{"d_model": 256, "norm": "rmsnorm", "init_std_o": 0.00561, "optimizer": "muon_variant", "schedule": "cos", "final_lr_fraction": 0.03, "steps": 3634}
MLP neurons of a small language model. Each row is named by its layer, matrix (down: output weights) and neuron, and shows model dimensions 0-127. Each number is 128 + 24 x the weight over its row's rms, rounded and kept within 0 to 255. Numbers have three digits each. A neuron's up and down rows have the sign that makes its largest values positive.
A block is one neuron, or neurons of one layer that tend to fire together. After each block is what it responds to, as a language model described it from the Wikipedia text at the highest values.

L3.down4:128144134103147110110149221159122126117150101090131108135136086095136150152150088121107149089123121083117112133120122150123174097120106116137134092163107142158125115168144127102099132110139130129121094113151106120122134108113098099108094154113130147154142093127109112101150138109151124162120085165123160131142139116104118083159149150185145146146124118119121154116080146125154114100122
L3.down37:120108075116133133142106128100091130199054128086148152114090142057106098114126168083134097110098098140143108126142119114120153159128165101110148126099147137128133093133125132127125123149136124113119128100128094151088118107143177127108103115139113158179133151148135156139143122145127118125134104110156165155152143153155106136117111108097144139093093148125153159162116137113098121113139
L3.down103:133155124117124109099119121089112100112083122120097112152125082120130088140120111158133113113146131065133120105126179116117147077081129100129171142147117119169095139091124151140143109094130166119144110157141113104141148121135097148182142139130131133109115129109130123101172117118133186126141138128129171121171121135171102192119126160143104101110130113111114120116157127149122114132136
L3.down128:136138134113128066119150147113161121137133129079129124154161112107129116150129097105083104157105171097095149110133119106184166100093116136120130130117095141127111141104104152148162114137122131127127151125135119084104135080122108102162146117143111121112162160137156116148153106120119165085119155178173154094116149172194098128163128143163135148134112124142116105122107111141146151136138
L3.down227:115098128129132105141105153116069166105125111122161153143143144121157122117160143143126099168114143125166114093107143112146200138125120125150132071123147148158093126132154119108151123133146102112132041138117120165107146155158107064141105176090166155154092126110097152157136143152099151195112118096117107130109140131130114130140132102114122128115113116125143126102107118104137143123151
L3.down336:141135118132125136145119117141132117140083144141095103139121064159093153120161099087108152122139125127140103100182142114120200088119149114152120147131106119135125127128135144109125113149133155129173125100125121113145136110117127122135150121131120107108093084126151134143127142103103161128097168114158166122174149201159164121114124096104128148160120121124168143140118101123151132161176
L3.down358:128141131091115095128137134128175112114126114148101090099138138131086103186102112157120108085142158126132154141169083078133063152114153130130097125150162140150084131161121091124123150134133130129135133121119155118129150157136148108086107120142134133090153147118094138125126158135166129150111157134126142118084137130164113122102097137155154109162104109157126109124135086122125152145108
L3.down378:137129128149158127122143160120150173092131130113126123134162116128137136117120132119126113120109119134125116137136123117127139146079084161136129142123125084146122116164140132139158120093108111130122146111128127115078128094186162167149092112130158123116171160131124147133132156099128117128145065125102147131129153117133134109135079202154151126139110136141173157085148101092117119110115
L3.down436:133097160096152098175140147108152114121124149139126144090163126123095179138152129123134112120132102110146156104138139095111139111104142150124111122116126139146113160099186149109113119125139172106145138122150107092122158122113126127138130134127135088142109097162154147124119134169112138179090107120088122164160132161181132126112116093141120100122101117123162153164172163111178162131094
L3.down449:189085106090144113165115140101129080129115133130074126109072103103134114110112142143122094078165164122121145100158138140102124140104139116156135162148145124120114151154114110104140112121128141162119105095149120082106137090166090152143094134111164107128098138142110175143124150163101153167112090157164115145106093127131121150155125145112119145101132145191112126104153164094138160135069
L3.down452:099079077126101167154147121129100126142128146129125101155154119150120128138135168154130151111136101104129117147115142133136142135117175150162115136198126129110152103136108090068109112110119116131160157154114164149087113125113118110113079119133153116133093145130119087107125131128131156113121149161112130140084135123142108149087111119156095130155130148129126128149134084134067142143087
L3.down482:119123110152109111092115159083141171144147151115117112125129140124142125161148112127143138135109129148106141122123172113153126119132078116105133113149177073104159103156113146093116141105138115129131132103115131097124119148078146139163107153060099154136171086162135130111176079110084151143142111140157154086158127149154110121132108106087136139177166120075081149109132155134098115133120
L3.down572:161139101119136115140090115142101155140082116094117132116169153065171087161128102169089173171107160154133113172137142103121138104156129148108145123126154112080158117143115116088116093160074099119133166094112100149095084133095144118134086143106101147128132162118156148132108083146146125080102138143129140126148132102132101165107146118113118142134110153158180107130124130148149115131114
L3.down595:112094099163128092122108157170118128181121138157194140113164143109089117122098086153093110136106140128092145122122162106126135170110154120113126159148141126109141096123122129159133111114110126145146126141139109158094122119149169061140122112098146136126111116144141139126190140146182136161133129090128136125111105116142154164133055095114116123088111125126137126125110075116101156109140
L3.down596:098146092150148084125097103087136118115109116127119110130154107097145141157138160147130136118140128116157126117141187120124149067138111145103110109177124125172130115149093107115124111136125112156123127144071147121138117124130107152128145160144142082120114137104161092083142133154138124124080186117132122178190144169155099118113116145093084168107117142117151162094126110134147175135142
L3.down699:164113154130105170140105151115140158120172096175117136133185141092137122163119127134128151127130104131113118117109090170131139083087095147143141139133090126114099094112103126155112113094139130151143127090109147159131149105172126097169099135118160166117154111108155155089137135172120127139121156132105112153129082103134127151135112127133124178135127151133119114118104139100125132143166
Description: Numeric separators

L3.down15:113101126156128116146128105122131099108118112127151108138123177126159114095148112138130118123128200155134124125121146120105130106127118127168089087140133131124142134146138130152142123134135114174116138151145109138130162076122121083155152144110160101155178100150152142132142094114068109144084132127119139125146131123142151148135126116103136143090088141127175116103142151118128139115087
L3.down18:129110104133119161107075147107127149114125139133097100112126131151124100145149154120178109146131127165167134099125190149152118156125143147121135116114117122101134104155117112099145128150136112123084125163146125142111099090130136153162107087126161163160154093143142115145132115173107131141153163097129132124123171180066157123133105125114146094164140106139102122136136151115117139118185
L3.down30:165132117140125114123162112125102067134104120176155155098102094106104111109115109145100095115090129132063140163097073135136116101142131112122110145169168141103225140139102159148090093163113144125134129103166132092125131132114114161140138137098152098110141099164086142095139147152168108128112156142140102111108170096173126157132120134121192110099149127083097145146113118119084149111149
L3.down39:090141122097093144107111165114097145123119149145101069107141165121081112139158153111089121127142148111102143118146111105141157144113071141153110125095163126111120106101107144095149160104157100163122149106084159114094133140108089137154149086128137094092138142133161103142110148158086119126149141161087154154134130144107170107162148107168124112100096159140148138071132074141146110127168
L3.down125:122120138093090132093133109106134124139159116104158122109182146127105107111170135106133140143134151174106114152138112143161158065113122109068111123101147147167190122093127141130118111162128133134107181161114084133091132150101146105112146107121132148116152145114121122090129138085128186096120117096103136128180117129130155117120107111151128144112138138142136108130160133146135150126108
L3.down195:138130142131117128155137100156125175134093139099114078118099130131146130119126094167119119124152107137165092141152161164207157143133146169141176122165096115110093141127081128136192078134118064131107155148129175181109104123126119119159121148156149104115120124134152158154124135140141090141091113084109113124170142121118108133079124110134123151068108095120132124154134138102091130147153
L3.down216:144121098145087139115148145112133113104115112141132135126151124138146160167082146095139120166136146149109137119116149156135139122147161097085125143088142181151175166126111105167159100131119145137114128136110113085092116159119078122154108120131144056141097155142135132100131112133156180116152103112148135144096152111105117149137112090118138135113137177166199090113089102088135091125154
L3.down256:125153091136101141101131172123126099112168100094135137130100092110145095121139168149128099175161153108155143119137124138143181130115139072160162098134131135118154096106089156113116101160126087134111141139156158113134133142087145147144157141120120153131096098092153171109106113068156140100146125156179137112128132127156097111133121106163091137145135127141136172100127112123091108150150
L3.down293:120103167121110154113111108146146127124169105141150118134204137111152127149151151137090108116179133125122104120138175109126171093130162156138104145181159129100134084156081139142131145118155124119144129121116132121115109126143140138168124091120122108145131172142169153149118128157090139122137119105126076149110113112120175130146123114137129124106109131155148181118123152121133125134113
L3.down314:108089139128090120115117138122162137133123155116102165138140119149139111138149146137128120113148140135202122091153130125119137130137167119144132161119132149062107115120106136141125146155129134148129081111164114112112085153123133179180127102141181112086146102160100111142136141083119155162134133137118116143152119108066148114145131141107114114059135131151150129123138139132184129102080
L3.down393:133113135143107112151125093135130093103126123196106130119132150119107126147131125099115143122178156117160132066120135175141154126151155103078158128184156203093104142132146122124132146093125050117098126132128127136103136121130113106148140101139143140106129129126166118163114142114131136108133179172095149119113129170120137126103137113149118130102141155150156137111125136102122162119127
L3.down410:131120107153117133102135164130170098132149130133144175112142159158093135171109161117113085125164135204116123101134144152141092149095109115127146127129129101097160137118082082126154076104135131169081129119075120122090122143149144146174134146125125197106125121163104127111100141145106112119139120106112115121108141134103121141108096101109132125092109148151158111128082105104167149127090
L3.down473:119169137142155163122134135107170167147101086135135138118113166133133152144101122131148109107111142086123126100125107163113174140154123166145117111156118125102146073161150147125121132155158157154130126116069130143157104183106127101086108143114107128114095116158098067132138136099156166122145129148127107101127144082131131114184152109115124137115136154107121103089128095088135171160158
L3.down547:118098144138135132102120130136161091149113135114131115094152096139134111143152121148123126165127152147161141105189099125128178111110104105119114105129149116128150143109121148135137119107140099171126148153119112124112092136129120107128099134141139141106129097079136145111124086083095142162095151133106155105130135165125134157162142143148149134109125160143089135102160143143130154112138
L3.down589:091130144113128120099140138150099156136104121152172120151129116105138140104131182124132114135175120137143155138151089104145121108135130101148100137153123086165125107109147097124120127123129135138154158153130139118133073143126125084115094117123152131129153131109116143124109146123111106165132140122122135119108102105174098167121125113096149096131122136135115084143161129153156063085155
L3.down638:156117133117117124092131143137136127127163105121084123115112131153119170104134104108085135114159096087131133116113101129167123124107097104091118097138124075163118192129089122109129114158117161125127155111117132142127105086115106117148102112119137110104111116138188154097149120134112185140098097165149120150128132110095112121149123141101123129149169118080122105117155074133119141141128
Description: Ordinals, slashes, d-starts

L3.down45:135118103135118137109138155155159157131160130118138144157119120116133105158145153132087142134158128098059142152096093147130136136138111149163143086117113097158101132156114154136147116108133112085126112139096130162147112118096127096141131127093174160172149130103127087150128117133085115155115115128117159158086112109126143116101106187150128129080149119148104113123169153152142172142165
L3.down59:113115094102102135108157128150155162132114131141130098119138113129105140121116131105120160126123120123135147095091163093134107151160141118133114148124112099125126131135103134141114113128120146095090122098116124127157124153093146116115137125139127110105113152139183149129167128159117130074126161128099162109137151124130143148117112115082130101147111089087089110137130083136153109156086
L3.down88:083142132123150118125156161095103137184143091131160154123114138096152146169110127123133125137103119143120139131121108138168154141106119136088137125116095116107137139113160138151102144108113088108114104139157097116167132094123120178146082109115133167113167122131104126155138110131116145122112127095130117121163115129154110113140122095159131119131159110116117102094139147164176134141117
L3.down117:160181150127072099095134149086143187127157107171138116143127155134120107103111144148092098110115168122131127141108166107130192113121117136135090176146070136137133089155150144148118103118164092155161134136121079136133172134126149119134112161115135093165119140144141140146136109152152143161098138146124103136170160112125109099150112115146146161116130119123119094108141109112153150133097
L3.down154:086139128145111154088155139128128090113120127141167106129118126145170056124129105126170150135090109176129092127124087133098136152119111112079129130128108151128160094139128108149156167088151108182139127141060122112137123093106125128131117125129157121116145124127148086121164135111112135099131119086120101168116105107121156100129147100154099159105112158103113109184154124108180115168084
L3.down200:105105126122119128178142093116183142141131074157135045132118148103131139136178175153129153131133122095114141100159133142121138150098128089101153156115107110137137116159105177139152155185128120135127154130154148108166143124130111122134149078122127136093102114131132122130121095137134148129098153111115141139113141102162121101126097141125130160125135098141125149136152113169146123108060
L3.down228:129119155150103137128131143116171143138125110152104088143124142077107142138114137095134106190164107148135130093106113074103128135099095127120112156125115120160148102173110136145128127093113144151148141119105134158134102123129141129138119134146101148155149111151108168146141105132124180136134157148069109126131124075136160126078124162143093119122117173090153138125144106127180116135077
L3.down233:127191082170135158145139094140121111096130140099167114144118139148134158118118154125109158145110149070115115119137160126134088117152141142105133115115108115142116108060131104168150113129151114157103151113112150097128138158135123159138112143122139132160132161108136081068143132164099142128158136126127126088140126102132148093187092120124136146122146122108145143086137119076137090172092
L3.down243:122120135138128125136130142110120107156119134145139095109096156142084147106134173099129106125107157130108099094134103143108109142102140099112153148114079098113116167129124134118125130127124097194122163135163136121074107112171117110099112092178099107092113139143116101137158136142147127102166148111096090146144128140174108123150134116118088132136134146139156126116115112133091122152137
L3.down324:192139128157144158097069128126139109122134150160157111173117103103138157136103093094123146152144101113126152126134111142154118140114120108132150132111122134166097145133058109138094122119117128126129122127099127084120121186096116121112126094109142082114171116121130142126137126138138113107148121070153137146106107125116100194101117110123110149100115145144131109129124138131158135125090
L3.down346:158102103105136151120104147106114102121108119111167139150074103114125119127155127112084129155145139128099112114118150131106145132157108119139143167143104127144153115144118170122175140149066098170134146103146128101048121147132076116125091080135127128124134099110144140096121169192170136109149073113124087106123127099133104176121112147140121128129093166125136132176107130106124032146126
L3.down438:155141133145176135122118120127163136136082096106146131158167139177151173147141141111152134168142150116123137125142117127132095152109143099136139142151115076087107225153145158155160115125151082170152113060128151094161146110133168130166109126121140138133111125174131109138123143132143148132118120132155106126139130107147122128129108135111127121147165112165158130124141132120133116098117
L3.down453:121108131108098085129146105118121127154140108114161097139121097117127139145127153082106125096120117136139134109087122102071144091089118129123146121117135163148124135113119158127172157097161105141127118133094152151137118148128142149145079104133124159123131092150131146129214096097119184099140099123100084136105096127139154114110133088136148120106085105101163126140165069158141100103099
L3.down497:089104121130158149135106098150105097135137145097145090141129155094103151115115156165089167143111140110148126139133133096094129128161169111134149154140164147143122127119103135123110175134159095119123149137151101126154115130112144132107117105116104116130147190109097116140132110151124116126154121153131094180149134141166116170139115081125156090139168119111125129130163174173133101122173
L3.down670:131130120104094139135095162130136143078135146130141157102140111142125142168144089129142130133132124118138131104143129110142117124115114123145123146084146118122133138126129163133126130119106092138108134101145147118114159097088133106137150116105123123173081097134160120127149097080130112156117165109119126094143130112140113113098165134106100106137117072159139123125142101134178183098162
L3.down683:125137093122117149089121138139155138155156176147154127130093121092192107137126132130133148104137139137132136113145164150130148114119118091114103148118087130188115131155116123129101144108118118117160174079144127121116110118113139131150151129125109075164125113148158108133142084134107122106098086085157136125118168154167112105167103138108157122117117139144134111137134136154114077134108
Description: Film word / title starts

L6.down112:152080158135111152122115139101103138142140140154156158108089148085136179130145162122147122109172149112135131118098149119130144183123170151165105112097133098131129130130119125149107126117125195109087110090108144119085131117118098130175106089129111117091112133108081109120105116105136131138140143158123131132175178127151146146117099103120097104111061159167129100158119143099114136114135
Description: Ordinal number words

L6.down230:093144153105118143123150111112123099129114116135122137105102124162102090107166124074158155147110148102162136105067111088071116107088153183136114110124085142153176144137121158143133145109155135115161120097119132131100102117160109087170139092122126123129099123120120107103139090070115115114188122131102127121134136096122135095126086115111121124117112109128101133128121148149118151180099
Description: Sentence-final periods

L6.down618:120143149129134110133123161112138139149136114162129133119131098055126119103100107099096142125117113111108125112102130091125173132160105096125161126062102110134119162128100120116152144114105168158142090142081167154120092120097130136175140163109109152140153121123145138164129087194087189123099153119114129170166148153133149127122160110122140124152121138090142133085130135129169119143131
Description: Sentence-initial determiners

L6.down462:135099107105086106132093119169146105154115134104125139112122165108125140130137073129093124134148133129136140127142122127135157137124129090163101121138114146165116146125102119059147154146097169115117118140077102118129126113132146168128132134133154132143143112199099101132128136144170126126097144113145144096132143139148139171124110128120114107155103156140114109146147175117125078129101
Description: Infobox field line breaks

L3.down23:171111183158137107120162107113159162121134129147124127088120112133090125150133148124116089145135121127145154109075120127139098132128152177079112087137099164091135138139125100113107125169112143147137190127154099119107133166147115110134132103084127123103162137140136133151115104101133115091127122121151133103124118148089126110180131134145085129145149170178166127125093125131161115106117
L3.down70:143143158112123118145106151136144146099151145113151121089088167149159169183119161156133158144107127090138113149105139122151160126133121116130162123114078128095137110136148138116105143065157098135163137121119124163106091104102130138120134108167145120121133109151128104163130103115151180163118106150113138096105104160141112151116140071099113127150141167172174146081142104137132127114160
L3.down102:108089170115103108143204136102112109104097102168141139149095138164094109136148138141132097153184135135140120108073101136128103122134123068114110118132114143128157107145143104135121117152138086134102166115112168124075108116138092099125146115120104131136139108114109126154105142117123122116157128139167120110140086139137143126130101128124126111141152164089114147145153133102139131156107
L3.down147:111114152173143138121128104098162165140143160184098139129105189145131138152108153142133114115107108155144143089106166136134145148153156175125097168135111118136110154094101131104121087083083141149104099127115117096137104141092133110141134107147137157146135135125140119111131107161145125143114084087145147158152158162111123136122160128133146144129159088092184118085099140112115124179117
L3.down173:122141146128123147091165129105117081120063097156129112104126159119106146142148095088126145099110105131120130133096146125105123162129128116162141097159109149111137093180140127129123145153121115136141147136165140153113146150138140117136087187110169130151111129157125141165129160180150116134130104096127164102152126152156128139107127124169099061144136144117111103127120122089177120115103
L3.down278:132157108119130122116101103110107128170122151149165164151163127101087158161121112133164110098110164112099123078085119133133128085147112092111097180149100140132132154134089137147148122098124125114110116120088140134144109128106122105120104109117175119141106096111120116097113090151126141097144079099089084115102125106132133091109146163103129108151103075132145139105141118128077114121160
L3.down302:091095156110112117121122111175077150114084144128113125164106119111142154120132145155152097110113102109168118137137121147110123139149141147155102142154093155132153140130092124139132106145135154137136149145114100109103090135137162154108115101148126136100154148078131139108142146140101120104104147083125157116140150167107093129140101141129137072130129105123101117092156167139138119153134
L3.down320:119142149101143092160150117131123089078103106159132135105148160101150121155101119132155167165071120148134106129117149114205156137132098161105153104093111096120105090155107136100164122138139104141140145138096141157103134090096146101131124122135120107141139136147129087110106122139144114106141101113169143145124155126131160140112117120105081119147104121097121123135056110112142136141147
L3.down411:167175135109128174131116115145167111082128122123118114161124086164094112112134123117108093141119197119080144094121104144106078154111115122110142138116102114106131117115086151178154113112134121161136136115089096116139172130121142155150157135120127129166163160156139122090137133156147105118161130081157090109193119127140112116154139132122082107146086156145130128153092150112137168091126
L3.down424:092152137116130110157123137136155160117144138180097170098107119125134175174091183149122114142136143132119145147134138123143146126087148145099199115141093139114134133102126103148131186106123107165105125117112106155128153170096130121122130079116114117169079131118103149121147078132109091128129142158114157170142110140168143147146134152132102121124120164132126144122140174126118105098141
L3.down454:146148122141117170170119099112172128141122121148118124164127085097115116109132146084119104076122148107141166114160161160119086154116154113127105129155111121177155125090132137103112110129094120070162183169076135090156126139121128112111145125117123117132123145123137087063139136138105146153147090138125079120147133178153134116125133112117146100116123128098135168118122149153112161162122
L3.down546:137085128105110144154180131113139110097173121134142101181152164142159135114144097131135112114159140142161102120127148139150159141124173131079114120112130097120148131135129107143121134119111150132128160158107112162131139145147123173125152130146145088156175160104151167129143129161125126138153113113148119116158169142155186120135127103158142132100163117158166172139140164140155125108092
L3.down605:160151171159158141165178129098108130123149163153116107151132139167124174142148118127124105153161149144134192149135096100104147143137138135137136145118122138113155136115085117099098132118123140120130155132130118130120080095100125140134099123110140126170115117150110083132123127104139103131064191141131103137186140153143101195159131133098105117161133120141145104144116114134138108124158
L3.down668:127146131117143129180153153122201159141108147152143127125099138088128147152116139154156103138146113109165147138105168103123121110158154148140145124122144141171106099123129176111168146137093191107155162149129107129136159116127145124102160109107119116127126146079154139153135153121089111136179177113141160196101122083186123135140094106144130110137127160140156123176142161140164144149124
L3.down669:127137137122152119166123140130143088162122137118160079106134105092128160114165134113123121150104110167153090106119126166084158116146123116138113091127095084132109124161104071104105135131108121124153152153114105130096138134072131146138155151179108106167130097152119157134141104165130106156146119091127096119121135161102144139121139091119178148115100165141121106138133136126138144118144
L3.down696:129152122100136140115133146128113127093140106152101154120104096104131139112076113134097099159100108141165131107129182137142148154138119074113127170148115116121160107119117118153119112191109139114116141108139109130110117116108133135147157133144142107149111133084128130116115133127088123150136123157158149111166145131134156155140103084127118106142144079107121150105075127128117133102103
Description: Infobox line breaks

L4.down100:158099138115092140124114068090132098113117125121095105165151118141105107112118174100128083131143155123143126108164113187128132131136142153177123097131133092140106143111107095138151090117181179126101130089173150088109126087182136171155131151136094066150111109122142105157125075127096142139131130126131130126116129119157131127122122132120127103088151136105127139129114120112132137118108
L4.down200:102132171079124149129134123130134102150090127133132172146141136178124118137100092163134153145082086102128137127118173120132112084110135114112118151160093106129089127122138140087137127121143131135103169135130139077106124092138157071139063099122132144150108119135115134182131098078104085137115128142153109122118168094125139127144116118097131127104139132121106122132151133144101127129116
L4.down360:157162100102177110119118134088121122138092150115141138174140093175105142130168183140121180100088103116139133171110114114133181090123127143139122120147140126113099103106144159133110171143118144141113174130110089101117093139127123112099118155115092147136134130152132114083084091208137143074164132138130140127126138156131118161105112127115106132158114133161146143111105125132113099162132
L4.down669:141143142121145134114147151146120128117115143157117157115065089161125129098143157084116116148101133139115117145130126106132114135079133169098152133101087129133122090151120145112132128184119143154105072161105126081085093093186138097159139131149138159158123157113136100127131141117143147118116129121135154123189149120112102119115101148125106123082121181122112133124127130126108119158187
Description: Media work type nouns

L4.down113:136147124141116058071126145122114116139147111146179129146123071124127160129150140158079154084203151138133109146151119149085129116103143104150131087112120153137121148166103127136130125153106148141125122137150129159128165133093111162108092154110114131127130093149124115122176158116128112150177127145102121126118135154163154105164153078141103100120091167129118168111108144147134135147099
L4.down179:125149133110139149140157168158102152183164136145137137134115104124150129146153155105092148133133128138117179140088111094152124151120175153081064149136120131145145140135102103139111139135139121144144154118111143098093202114148065123150079126124140142105132147138153172113112098163131160132109092140175137137126097124113143174152140125144099125099151115125155127159162123169138113156118
L4.down208:158158139129141124100143133167116137117161130111141095135126134144113164159116073115135150127134155140198151096135122132153124113098113137145127141162094098123130132123078111112102153091175135136077153107094154163146058087168158118116123147114136163158134095146112135131119141123075119098127151131142121128149085111125191113060162116125120114173100188110120137142115109155137131127136
L4.down411:101132121115111139066187169127077107153156143117129105140102144131192127140126111137128107130112110133107067094159163149106149110143162138097109106137113127132141088135147135119087159083107093087135164140129117103131119105139072148125168143151171121106127146152117118124121156135081153102176130153109119132158102118150124127143125091120105087071164138160139136142112165116139109147147
Description: Separators inside numbers